{"n_head": 3, "rope_base": 10000.0, "grad_clip": 0.5}
MLP neurons of a small language model. Each row is named by its layer, matrix (up: input weights) and neuron, and shows model dimensions 0-191. Each number is 500 + 50 x the weight over its row's rms, rounded and kept within 0 to 999. Numbers have three digits each.
Before each neuron's rows, "fires after" lists the tokens most often just before its 100 highest values on Wikipedia text that the model never trained on.

fires after: "2", " "
L12.up243:551481461493481551445535553430476425584547519441459553571397512545516510476596487438489424515461419559488555495491486533538556441540527569495575429555514496485419563509522515467434484415448516514469510601375415564477374449499584525455491585521490452515431526530529446484475508588480540533530565513534521481453478534490522464531478450468446472507466434552572521495430540465414544455424461506481541564520484499563404474476513470573565462550494588492454468526549554554481456622580469529482454524530528538413511485568548398530439515472564494427517544546603489406475512455557560435

fires after: "\n", ")", " ="
L7.up397:558403545470513547547567460488396549501513531432436432505483436466484436394506475536466419596594480477485552516618517516557456470565515522433410528544507493404568544538411464489495553488546622427478391393532493514481503472560487473500529537509448486495435417529428570557501535497534551486485533623427499625514534481582579457492508483532498489457438488446543531507518451520524468456488490449522477456509503410496467433481510537478548507494538444518508423511405497574496463438570453502522556460569522480501593436471571435534471552579536469518500430526613585451540493506496502529

fires after: " was", " are", " is", " were", " been", " be"
L15.up11:468404464471489548486502477407576523485363531606445580505544431575506499541529488453499550538571546487482482592590561472473524498535499494499442475469491485498530497496547538570448470493526399561484517430531507499468576502439574472452488474552629562529477460523499429446464439436589630587464480400564494477627448437522468457458488546441509475459546477521503452429500518439453495532432419531464562560532443521504440542523458520527472501487490589541527426481492576456391403567482459525466499508478509536487488556551445368467521453571571532561533528528567486521501452517477476443

fires after: " ", "-", " |", "|"
L19.up729:589462547422491426516506449528532536533451478544456481449414465429521561524476428535508535409520396445507593474559501470488535497513538485498497512434486471551533425467514486414479541496499490470457478530613521421489552515424515510559590434561578439564486566490500540478495480467502467528513446434478492515427512434571580496565457509433552552495493565518612573408499429463533468442509547458557491469488455529465474429548548412496574497420603585457483391478451506462541502526535467528562447522433470484447552492528481582554474522576500629548596558608515473424490460490562533422

fires after: " ", " re", "-", "p"
L9.up501:475492566539463461487463412484492532442538606422496601504495557510524555472470507543498391449457529499538518483485538468547500375531440558569468434487457541537561570536454479486454470499491484446532547400512524439523553483429479467498572496547503553454455453386517461530568554421546596480504423465442457524472454630512487440440567455483452458421462551491539591510521462472577474540476585440471472562460494529403506463554524520425584447525570583443473480424529528499503476490445548527504473450565576542481456601494475493603436537599447490505515576543536436536395487474475532464

fires after: "1", "0", "9"
L19.up286:497508528524450483458535538508513477523605450559585446501508558509476440509486535454545456473428502504457614433502498500472553457507499425484557523479509474524405498531485512573503493493476476498512354497495472505464422630460528386496559507501489579473589499432484437474497490526531522576508554447534449526527372440491501484443473562562568474494447531376532568456554638416479518581517478426497516457500559497497447437537508560504412504517434527522429568486421487479474445556526470480519485538436552503464544639491490545459544476601504501455556623501545481489559409460482454408

fires after: " ", "1", "2", " the"
L9.up210:432513499543640583514534567467529487534435556514526531424512538487407586506575526447532435495472457423460508482461363571490523410469523465531554476425563399522504442436461441526469621484506547491450490389498468499540443503482560410455560476471481583461499521458574496566487442519535493564415523575542528544532494493462491584528490415541489470575479454581513496522431484535502397490487494463494566539523539511513588501474470451553532500379557502474369508504521467440506489526540502514517426545439375513558467509522500435526502473503554535538493533447527576576465547518503569597

fires after: " ", " W", " U", " R", " L"
L12.up370:515508455531485589473470481490401477487522528470498429563523467563518559492544461498479482434541509505456450564476490484486600557551538491534477538432464524420603489569447534440525508581531516537520390541467489556516446558465548476498446524482450549352461490455492485509435522470462426532425528466553516446365494554480461461503563523376427543524507521489515490526466525523511476459452415518505497604439489479466507475557554445561551491444475550573443511487601540502610613490534474584488462481456420496448520445372463557495518603556442525552512447538515512471491520635531580422

fires after: "\n", " "
L8.up364:504400493596505550643466364464485485480479498565387427564480473440569524594518495524475587475481520411509561489509535509488536500512481527464514527562508443414512539446476501565484454563555459499436519496550527544457549514483529476557511507525537531442470517497419531436528492468559545543509380530485559466513378599462532438592447471517486467494490451441498592388459438563504646483447560461523557539473500539476484586485515476526524493445497562523439457543444606409554453440460481480472414475430478508539472522428553577477456560479497484544528434500486489535467458546534594472

fires after: " |", "|", " the", " ", "\n"
L9.up275:468522416435483528556481413546468486537465487469565510456463547458446468499582543527570427537479552543483545547591505562602461462462487510518461510462505462456515441476485585437549643478437559524489531491411447563542502505396506474605511548535454478546529406473514523460496474508612593490494582501460465490469498488539479498563537436555447471441434551548554473462464512457620553570490435473482464529403460575458584514427552440452570496536430456482569577638478477489436507504499493474485473519458517446462456442359552525511599502432479480500475450583557519518482486512534473471

fires after: " ", " No", "1"
L7.up128:495544539487500506552524516505521593394466480492524540455562494486457552534514503532509532392566540449445387548474519477462639531476453491494475536533513527542541377499448525505407533468583528528511460434427552496575603568447542485535447514511460600634553472528409603494552422459461503548512527482492433490468406474486544558559509547561520507456452534473519499498539494450504475421497450474455515459547468454547492578544394517537474487477428417451558538587479480525549470469557519408533501506429456619436592525385455558502515495494504487538486476537575485417475465492582488449

fires after: " ", "1", "2", " R", " he"
L16.up180:569463473439502520531430443544477538520532555609373536516507512504457463438543530509452533363540565509462480571528542502472600459433522523470494546500452437475557583475463486506491468547546519578560555424508501509373478432524453452476419498502490472524506448494529530386513504466491510557503500568453518431488589469507407474463536525430517522481460502507475572496476615556428480523456430488533517504608520553551564461477471385538560429497438361507460441496486577536496438471588500543603467454510445498462530532488486496447608487539562507451570469517542513547542499631451498531

fires after: " ", "\n", "2"
L7.up533:482566493534491454521474435527484429413470438563540438571445525535437528510597565392497451521557440534413595626524542590517496428503550496508418571503536499500458534587579548546591443533562511476533488475438508506447478494519496537517556485463439531491557443449480464589529574512527594401502480548539486463477564503444578502534421486420592509479570466497501627577520462439522496413453456519545454406550456533493610450480528492500517376520529485464507528527442495446490483485467514539430543471561521485594412494461411491489517604516482492498489571512457497518482553458438523471

fires after: " |", "ing"
L8.up134:502471441527533548600482389432477499495444524467541403461465576510497514457544477522596531474474475511453529485543483435381576612515544473440468449449594523427522511514578531481463486488475501456511464531549451539517552477551529514524399518472500496445511588549417429501478535589530574498488605480479467534472596459539466553469490499494608554557483557514549558499494520563459462530495462576507424509547541514496521426485491558500450501422405561594448577495611562591491487550491489521412536506486462382511530447479539537460476434427510556514507499521478456428445532511331517466

fires after: " ", " (", "\n", "-"
L7.up269:463510520502573461503465496507448499491437498547477537595539513482482430476476507512503532502556559490452589455420551473436420483605446469566474422370480558452553512531572440441560513532637538477497415397482444651479525450428502495436476477526455455546496530404490484566500578487428485515561495485490469483473528458541507546527580545500440473474519494533439581456560510525501415498507479489445541614500557476511452513502544432483577518509509541469478515486452537472452460506500499487560451447505555538429397503405461532529487519537522367561620525495544493568520547490506664507

fires after: " ", " $"
L12.up493:501522540452557475433485373517546549569567478475519537573558515475465465550498544494610458544510524563405538461509554458561565380469494518446397493389492477472486469483458499459503529484619576493512440491542516442496523464508471564484454467570522472497466501494505572470522512555497517507544559564482523549505494463494542559526450463492437458494459492518472510582577494459526511572417544418473547411403581478494594471424541548542544488495427553500409567540611476550385465499631567577447449513509485414445592517458477515472423557537507512585409450446456476466462476535486503503

fires after: " ", " (", " the", "E"
L7.up146:434478465450438515513482445578537466391582514490501468348424456461496524349543609465587516486536468498556425486554541503565475376476544574513520523510532563465584487432509529479514571452510502530505474530464462435449458490511506444474522500458515458471484507489550477517520494478423529450501444594483482584502544512442540558428474586506602535532482399511522555425537508480468486450490520557516569502532485550416513429402599445526517477499600517475504527420524608577433482512458467585549460549530564461516479546465504602487431502519562565486455508600546429492532476450517474534

fires after: " ", "1", "R", " G", " Post"
L8.up358:537462526545488490571515566568514410406430553499464514479561480548432479488434469518512456465521539470502493481473458508472545471455471485478417493648425418515481573534506443535505427534551533541452543589571567475420421537529532474516482545528546474480446491586393497505557520488482618414448449509447460516501448514473528490551428461375470512471515493483533654637590533439443441589409460519470530599508535534453532542518482566500493524478482557441487521568495604511538500565492497563417433457503432576517550447460424542569473511589451471467494497497473474534478485505534478513

fires after: " ", "|", ";", "0", " |", "1"
L22.up588:501480505473526524582466512547588546415520491509463466538524467579445445537545529550530537439420504468529539485454499354387547514459544572487522581525534552530475510560432575500530460472525514477473553591528542491452541487553537477400552504502411642607540484409508465444443479515459511474486542386453481463504530476490533550355500509503508509473451459539559601435494443474448610473487553540559542563401490515448529440535483476528406555495539614499468576482543620540450499467450480442474437504517484469562514499431452455466458480485419486475536473450497500507546543517492597527

fires after: " ", "-", "ni"
L15.up589:490502524591472482449454398485522414503449579368426491555476566521511500487518608500540521459511452482468574491519554522456516495573517493586365523522616524310466463527439561398523535455572454550432458546461521543495601505578462426514537487554562400526489474453482530530490444537559443526540468432492464499516470551502438501481458599554482566503480483467436573528517472474482541500555466538502613431401426532460434467465550472500482456442455547552519548477481432494508494545506492527516517472495536501463521553515503470469489522518531613605488518536450493402584481467527473471

fires after: ",", ";", " since", " |", " in"
L7.up224:486490570419500473536509510433533453565493477548475563526411478501545505486493542556636476530629414531514420504504443525496441570466525485530508441491450513501443547500517430486503573453529492507509491568495461448522569434533490473643453483415525516493405572608475468537519565504530524609486555595515477372501505472458470524506538494431603520603493525457498385415500475429540510525487432497529503514549527552428509506467531455606497504555440512493480531491506493500534573505590402523425553439536460452523460449421516589404463555502518463531512514425460419463500498546405515539

fires after: " in", " non", " of", " semi", " to", " In"
L9.up338:481563394479511593572536520448395469513486496498497469534578555527457445634476472599464525468519475573545468543498473543540583504572501554521409495516544414408495458494526495533526488481592483505588541566461436495445514502511457509465562499552451454555558378491459508524475406545532497495506514513511499564427513479500521521409506560557437544538475581506489422539491488458489546582540529446545456461569423489459550439552570487488483524472477515487445465449583463480637528484505485523391426556477542399462480463479501386538544379522555541425485566509447564516426414502505525481

fires after: " ", " |", "id"
L9.up368:549615482451458440512515469522449560534496523483508513549533510457455556558423560471475559494541543446550453468416605517540524550482474391528519478453525469568562539422509567525524445477525516556553451521528466502490500437473514426484452555552458527569463526460433461519389397471550551552589578472534547517492485503557488608511572535455480523519459400567451558547425476510536431387457546410505452479402455522566542521561443512463451456539417481562527503565521533619592502543523525463416349520476517514519514520423417525469513538443518448574546499466482425479452531472517488504

fires after: "\n", "|", " (", ",", "1"
L9.up470:520464462504426488486395516444529572430455500518445507459487626584471514518485407531489574613522450584457534461495509423482493475508485494572493510412520568499571539426507505441575508501563482462440564528573480441432565485490429477480489496579580507521475401466432498564504466433531509518630477499499501515514565500421531482526602514529525489544502475473552492433461422464467521520503532528474451538521488453487508398453540471561526465492532535443500520598426342465493415557462544516489403488437518446472539490404601611573529510464534477508479586451557496586508446443541518489

fires after: " ", "-", "°", " the", "_"
L8.up481:389535521530504527470509492462460546594521488477466445542483483457456581483493474479517503512610514532429454519625548465460490461556470541549520568545483548424528576429438538490564525569576494516572522495459512402472437474628604476448536446489513550508544522471473400493570542512436522476501468525522602558452513513430471575479491504482564460537478468570505556391494485552481480453452559492557513550468563507453462535432424485523522320462480463537471438431562465477509445454527555608515507520545467452544522452452409622544479432554453479432508529492470494519516475427534536592

fires after: " ", "\n", " (", "'"
L7.up87:476559543505488521539514511544465434473440441520500489545544487575449537453532464480508496513565477480392559417522465522480362501497564463509527501602526493378512497513486484464468443490483480446441528532402497503455579467529458432435448442447522604545491446538519551480526480455505483551526563479511477527452540569509512513567412594462457484550408584522451490559551514539535571540575514485514511508484476364444503491375502496584466505513464460470461594541441455409464496565580382556455560488543415620556469491479451537519489406480588452553600555529461477433515548541509503494

fires after: " ", " (", "ent"
L13.up543:550552507562523596521490544470524515521507541567554485518634375455457385477514463509532563470526585493496523594520505558497543502472492576507472554367465498569495456528537400381511495519621557448513433357514419531500501446484497472509502416474436508466512509485502488593464532389502535494522561517510488495489505401509475530400512526573485521492594545525551543469489574487493430558514566454527514455508466517474476471470494491462501508564477525519509547425548481508560438556569502577449463364495564499403504446518498505537447370410542468490429521521427541474472474530527531486

fires after: "\n", "%", " Party", ")", " Title", " Year"
L10.up74:556477531631519483538482384499483467496489525457535502418485561472536595518447501544450495445561506434487494504526605609546447473509506468575423489467487527490505470452447415577444512464505502534389491530457575479438442573479485528524473530456420491502456502451544484461422468532560603540579426504476470507540502465364502571548517435511502481567468542467544592455550602540606464512466571485510540564534489465441515532467427566470621468505455430554543474547537484561453489462531515454434517410467556506472568456525468505414504621525507392525525437511559487472473439508534559534

fires after: " G", " the", " ", " The", "|", " R"
L10.up167:482432540356473549450528486446437512465510489512566500571512543433519488520523498578500452450610481555497536545475566534447482504470493561495579516500538557444497491463396516373480570533533518525494515562485484544511461455456585430403491478496564509435431492492477494533493463410569502406431376560550451579470500560624427498598472538496514527485479475526631621532498517544533465558502495512510595556538461530436477517392483484512470488433480590444459536455476471488513392467503481499524436563473484507599485468532488581560475504481472434484429511491481446609556538491479544531

fires after: "s", " ex", " dis", "ces"
L8.up531:514518439579452510424424459507401527516435616567452454469457595604519588434570585508473476565455527582525521433415490506451482502549460506487448609423569535534560511465525452470537504457477508463444505474502511449464402531474504534513447497505514411491531572516487568473581521529566503541505559484452458511559544501466532519399625464510525421494516520494565437564587452556494407517443465453538586552396473526471479512440390573440493433589473498519499531521442559570468495422527433567532444467492563491452457477527532544463454517542571481543537498531531478531491419462468490422

fires after: "\n"
L10.up114:479549494460470486440548490504452547487522480502491414404584475484468473529520508469486459522586535556466523472595504494505455486503443517547508503486465465426574487552501484467402538524578527459495575522507446507468501417457483444646498389412534484457502406428520595492490587509467531431473458523430478465475467494534511546522489563422361455470476487444439551440553559526553621528615496514449541530534457532477545486559549435419586550427512445474479589526563451519533524646491512567570468440465495517468511532535530444608501503506512447544548440485510522520414506610508476442

fires after: " ", "-", " |", ")", "'", "\n"
L7.up543:533557542468471529431477452601532507427508437540455491483569526577523452522546548421482442499574401514452558571464457599479548458526554501508564418508451502481497549480534418596589486508485560496561535515501558442560572675545542462443510470541465479486544508551510514493569496490530515489561507537511429506430486508505506502473516463498504483546480484505477669492536523511569546487429532455436584498448449605506561508441488451498455526483466497534576444477528517548625477440479518524406440416513464440469397412419513470505469550417453465493512459538493461496424491573471406419

fires after: "s", " |", "S", " ", " J"
L9.up319:466532586523503538528487489391504457544505456522533386499362402505394456601457547414492519501506550502484574520548480437516583413412502556451432532544549548576540549519515551481565470528524515487511492441478487451541434453531524483446588537475541471484540472512439461439459507414541513484513548481610488487466513582526494519479325550503419412477472511588556506553499524468582541463476436455431464490511474523505500417489563472443498515521534582508453573421520530496560522513548527504608466552505525527564416469483486596529476490557548446528446468509595432445502542490487514405

fires after: " ", "2", " (", ".", "\n"
L15.up45:419519454559471488506534455522468547551554535442612531531429491554440535490585504538531506469569474448501582591470488508536434428543524530500481394396548491472432543488504553474479527465450499575530471489521428465484414587431554510529462467573515500502477481465555502469466541474536529528533549548536530378445473498451535460641497465496476475512464496440577467600534520522501433568432444529572421533447546451484541480541482511476559492541402513415452406570593471487503470513448546545444412439545566564525442426459476549536506468464581507603539528543509493480506469442594398409

fires after: " ", " |"
L7.up181:451559429593517650452593469484485455568509533571502480516512571555451519451502578566418472520588529421538620482471468536554499507591451567562471526477585514418579575507474508469499554401604509457486473526541495547516514471426500439531465485518461474412526529562479493531511486529505514408510422457445492491483406529522561503480507448450601523493488544541452536534540506511425545435511475473469513466491474579500416479484549491473493444512506527592513416466485458501492487525441459486504534462509430556575484534430539529438379470399517491529572508478595553406408493445608555490

fires after: "'", "\n", "Men", " Men"
L7.up389:467535501467510604489523496499541409559513548460526460416514574591611491451351458493451520457564465507532501485457551526474536525563524509452533512483484451462514493503490467456526498530590570496519531613488500494499660480530551487447435435473553541517555476419491494485519583520478490564512521570377480500521559482531472486421545483488543563457556549534387480475492561437581435450586517481471512516540509521513500516560391458492544463441451556568406491490445463538532531577486464471502363510388426515429479536529464467436514465572571489496527443424515429453490503616478461496

fires after: " ", "–", ".", " P", " December", "P"
L10.up673:568529464563497547591525407467505465591450524486450512427499452490485515554423521551573494493513554548558425489482499498486415541524479451533502508453468517451548485476520523461466552365570503568616514535533502480511493493366466455511550512449537603476476473518560470524523492534491370396578563465633525510452443467563382529468475476484530460552482518582488478570544455520577498560504514559556529498510548518448563467394519492581473523505462488465443454498509471425553552558437511485517557554494488498473379511440501473482344563501522439528522510484491402434495526533601496449

fires after: "1", "2", "9", "0", "7", "8"
L15.up718:520604508504414461616523447456578428537459452603523514516592513449470468497603579489484512465431478540498499456534449488460511369513535481437503459515518453493529509498492568602536484489527477513507632538563552440485511449499548416527433498544449482500448552455443471473461529364522469541512484544490513632453583516549395484538552483485589434418476561496588586496480514455495441455447556536456463459539534531468517592484436530526509498428473502469487602496515478494536571463495478608514507469452515519496520480547497459443432485435495513463490414469458438403500571516617445524

fires after: "s", "z", "ces", "as", "es"
L8.up588:429564578499489449538494461508416459526449475556425514534480536486471466469462538491496550466503456533433544374428474470536546451508580410410494534465432564547561434475414505495459451451410396507438596542450476501462622510508476558475443495481470457418491533485546489431592522459523478568473546464490544512590559529473476433550523538433588460581533448524497444447512412462478537556496504434538569503452510553433514409531540500525583497536477492536447513534506493558499540573464419579591508476529529565518494540453492584482539470554595546502365462429619544539523489483507464478

fires after: "0", "-", " in", " the", " and"
L8.up103:450522399473562532527518509459483444410536447463554508487551611412560611556480509420550459436559472484507523524446560468537416469527540449502515455534530474499555439581542515574554561511623505432479567391534551387491405530571509463530473555494474549540488464445556420479518544507536570500477533479532507562457515465476528519526547445449473461528525499505507491498521478483581520567488442539586570473452545587477532502513378532591515502488520425521526571436426502479489551578447502494369371453562494501504413559523437395447505460455507463497495431490499461475501502484510510600

fires after: " |", "\n", "°", "ne"
L12.up43:549497399444560503573479444499573484524509482481477391493427594519446562574421530487573506407584478440548456441520456525551494582574477450433425519509561424373482534511466483441491503449589432566391518592473513534544513478449468485503483384580427528536464561502489494497449439526524515464505520543525455468488544477534456542486528522526502518500522489480463492507487520549420434388473465513555357452439555544484555490438488532465538529454542474471439588592616476422509455476511509520604599577466522509474470517443511528506542548439546542520482531472439564524516515497571582521

fires after: "1", "7", "8"
L7.up527:434526536571493478505454578539507568468430539405528523575499443538411472496491493499439523489609491538486437523421431466439495534526318452461493455464458535509533505462515605494540507506519505489445576468466443484485547582469585499498558595566586441467449442486477549467506546380517489498490515493479460462467567501503502451543468578479519416585478591547523485495493506512413517443403475593449508560487474481564573569475463573421577513470498481515613520476411553484470496494583515494525546520527506467482475529381461522409462470524489586452493532500493417553502490517616553433

fires after: " ", "a", "\n"
L8.up276:433526481532492531501539486460445491497487501456461456476690515449535531438459533487531416481585538544460520510375527487452496518446524454583502468455393486506560486448379533488491566439547579467470524466445438414520547442437386500524533443450483562442465518450473505497536496463491533510487544484458488457597542439513449544409504547512451471547466535588515490500588463500490495504494484480451548451513557537546526484540391519582488461486513454461525520447463599542496513574611565555513450539450508506552524582551382517471505535464524438596437554539513449446543536513639567559

fires after: "\n", " X"
L9.up106:535527514547486497572517425454513497525424563559483514574443502463542552436461471507439490573507500514397537487447520435519452562583455541499496522527474522514502525473505370492529441394532464487559559437572475508467516455510438436415481481441535461507611539541488560534495591505538452485455446589551536517511511427504524545506456446467639539523522536485564561523597443429508441461403491430488444558537408532458522510510608512519588432467520501396452466532557492555496543490459524553458595414472576452518569404507438526473533535597430479506477480491512502604515462506584537420

fires after: " ", "\n", " \"", "-"
L7.up670:415501418583481600504462435490435469493464579517487463438529521513495474476522484680579459552576435492537583517563448503481501479567577494442487488497537482504491507510548640578521510588481478534498469441489498366535561462527481445489575541560515399439472404506606493502532542504522467406483497585497521550453502490482463521520412532434458417466522475435497515510488432525494475500449521519528452520505566514550457461513451528447485415468487469406513461469540474490493500448555580424452631545444526510501527555468457513575437554472574445553517548553590529447484546451541448418

fires after: "\n", " and", ",", "a", " a", "n"
L10.up680:432535398473419557454459557524521482600484429576568509505514466414447512578608527434509430527476493436577416515537493582527520485404455495588536519421549512521553584522464524564470574535570562412460497512567569453555523543497472494556488483432518492524557430568500479458544528405548475507484477507403551438515493461471480498499466462523398485518486456425462492461504456556530586482516504383554552477530502468520511484518484497548536460422485494358477530542518480487420564635529503524517416455523504451574489454482404469505600519559531519524471526463617555531510497482437562489

fires after: "\n", ".", "-", " |", ","
L22.up396:452551514388449495529463435429534511468495501318570497539488424442425537545444471459433469497576464514486549586462498414635483453505509487545513480524499500550505547496511574496488516453529503495475477493541506529485426566541491568530486558498478558534451439552526578547573504458544497495581562519536411500406462503458422505447558421533485560454507444500535473435544545502502497448453489467547509544416465439440636535485529583417451426396461414470473499548563490568512515496520517481581501534562452518533499427505435623521497524520618518496493487515529426567568520577550482541

fires after: ".", ",", " of", ";", " in", " |"
L15.up79:492522420583446553547427458484491548456515550530518515510475516521384489432477512497431480426576508486551447536463528525465571527590469566451434456496523440562479419558521470637532479484518418514523501618507449554524544397436545447446511492481536461484506408541471516420516412511554529428582453567590448564508479442481524472520465422501469568504453498486468432526533473547525452583478443511538538422448475489425463409533570590515602559490521499558510518467503439553486606589450491548487545514571533453446541448434575517491420485502537608470570442463447506449519478494469548549

fires after: " U", " the", " con", " |"
L15.up121:573381484446520527498434442546473531474459485501500499492438596501480458504393496478442482496535532397456519525534500413446583476408578535486540523460518451562527440497552469510570550495546527492517474550487455578459542597486452509502555485450452443475556547608449537475489477447436594577618597512458474542491482521490498541514552618533500508446477516531568497471452600465466478470519479455496546572466517541521582466526393482516514390361463505536534576536450390415528474548568446518494442521541509477434485495528524522566532474416440494494430538516523542406530500500485595578

fires after: "9", "8", "0"
L18.up86:472521476443489502548549412478470511476461444501552460522471526467525446503506523568495527502491549505432466434546492413435389424483510498447569537515531375503460585493489519514476528504445401463518506553494484421475471554527529565437399577558506437497469450491523559550511519520465528553405545554544476472490473464494496474449551573549515624437580485472437558494509494544575608474445491440509459508472416556540503510554423582608470431476484549524479497419517535509546418454638466568464483523495569451484564508545540486402434636596472504507601492446503558550483513494556530422

fires after: "–", "-", "9", ":", "0"
L7.up144:506550471433548525575557439498465451343485458522485528499523554519442539402505580451549500393470527487596438476472486433544478418510439458400437477503552543552471432501490515580534525507470475537514531521474536480441430461503516415384525540486473532586510476557615547521568498416526482510526588463524404540515496451452452569453511449585569478471510499405494528498504570490523507600469476609508544488464453575607547521522466500578518504509451547574541511415527435535562515528489364502526429509458554476443406500509493533497457433550482476522493491477578484487513409495543576496

fires after: " ", " age"
L9.up274:418500466483550507532579483527574429467509483470558472526452489528462475463520537533377386517578513430510507500420512511489551516506486585565495494538521433564513456532483552569557509462492454603368487557547535519515534513515522559501434468558512533428396580531473421484545422532571602362582473472498468489662602502471558473441567482453541497501469501558545466513465524414517526444493489555551443500528531549372451475443460450492491543480518523392520387454551462398447508488545524531508489512474434466496505553512560567544485513536481494454545556452534427506508476488533520443

fires after: "\n", " a", " of"
L22.up287:506477475512449463483511472494362507524476506531428542609553576454564486518480563491529416394661445556473502471496518547493466618518497439485457482453511574511495506546412506462454554497493490630474431450496512435454494466488551534556499515468513517481466565535516426477552508551528577523514491409458530460523464492586545494508567433544511517475404392451536454499466531492605480488518518462570428526537524459452412463475514493422457477523550525433607375478572438499531476460547514518568518546490576426431520413467575537548516611565565466556466452492552529500477556491450502515

fires after: " ", "-", "=="
L9.up444:399416515622392438518536453512383412436470506468495472559481501606544516455586548390480487508575559480528541561517434500545497494543477562467557459491556498398388463478481417460562476550559483481481482496514423463502461507548533487446541474542544548481482506509440501481624519484573526475510562543572561493426464500521539442536487494453519456564468501502515497524518548487381531491450544577516472414505521476497543499515482499481512432479498483488455430532548508471481465451629468466515558594498451537437518596499531604428511512490528493427439588531504460542368468439525602549

fires after: " ", "1", " ("
L18.up479:469508511638518507558582443460521582474486521516605545429473535478447527428557542419542513411516407537384492452521505529473504460586384480542515476463553447550518494501420522522570476465548589397450578583481457489462487462492472525504532479487592450483481485535571494585428509445509538472563564516555490495420521501551461471444418607481416534475489470574485583469517445540570437439492499525446439496421585494518547551483627540550550553536471515465509455429522573485424434527559464530543425485484517458486435494446429483460527548420484501481490456515430494531516539520563513417

fires after: "===", " (", "==", "|", "(", " "
L12.up686:452472417494449500547535454493499493476471571534479511546469654487473435472558560510574624576529476456523520557479579443502416500455522454532511454476550528523459607534483511457634474501518547421520430503526434558563519504574554461511504574561515499580535500456471474436460551429490549532511519474543501582517474530490496451510570505552502480511568503498507529427481536487457472518489447451511554509443439460475427500482419431565499538585459591517540341428600369491427529499620492434459535448441453535430464443452553468470474520493525428546431506451505449503550504527495457411

fires after: " ", "1", "S", " US", " gave"
L10.up299:524509463461540538521470468447410518515513527516458535475527457584476563504538561436479490536546552482505538543514507572551519438613504463559421517474498457498523517529506508454513583520575499449518500415571494471516438532602668477418475583478555433407435480640529556446541507548533557511527510454481438512503405526527600545508497436457505495534502496523621484542493482499464459412485423464508481509556466539499461409405519540517448471426453448412494486568497507482502499524500460521540474483429453584510490446444538603473472557512561412379476393446589532467481491581493574533

fires after: "\n", " (", "."
L22.up641:550415450524541461559446516533468566554422489441450469565461493477413575567497517414465457537503501470538451500439484542366554468585534467490395505495564463576497581547511528548567544540482474489557514559505523484511336538545474450498568464477559537475605484579514455495563545457598495582489539505470503515414498464496426457463571523456475431444486544512492470510447550544498431475515573536461423535521471451512492520481450505544405590465454537493485474536589444531499499553540539557484465385518583495584475417419543568585507490447536462595500501510474467472506554489593418529

fires after: " "
L15.up741:472476530547510465486519522523487504539495502546590526492524558528408575643568471477480524480553488463413609454603496511492563472491551555559449525428542500486519494555488438510484461517527546469577506539457517516503532436488459510508504605499528487581444492511543450520566570438507496474497564436529486552514575395497466397550432461402523553560533503524491548499417498421424529453411517527443495502503430581371449449481465491557526414516477457381466508478581539431401541538499587489625452468552445484461500546441492488446406562523499514473519613491489435496481537463463583483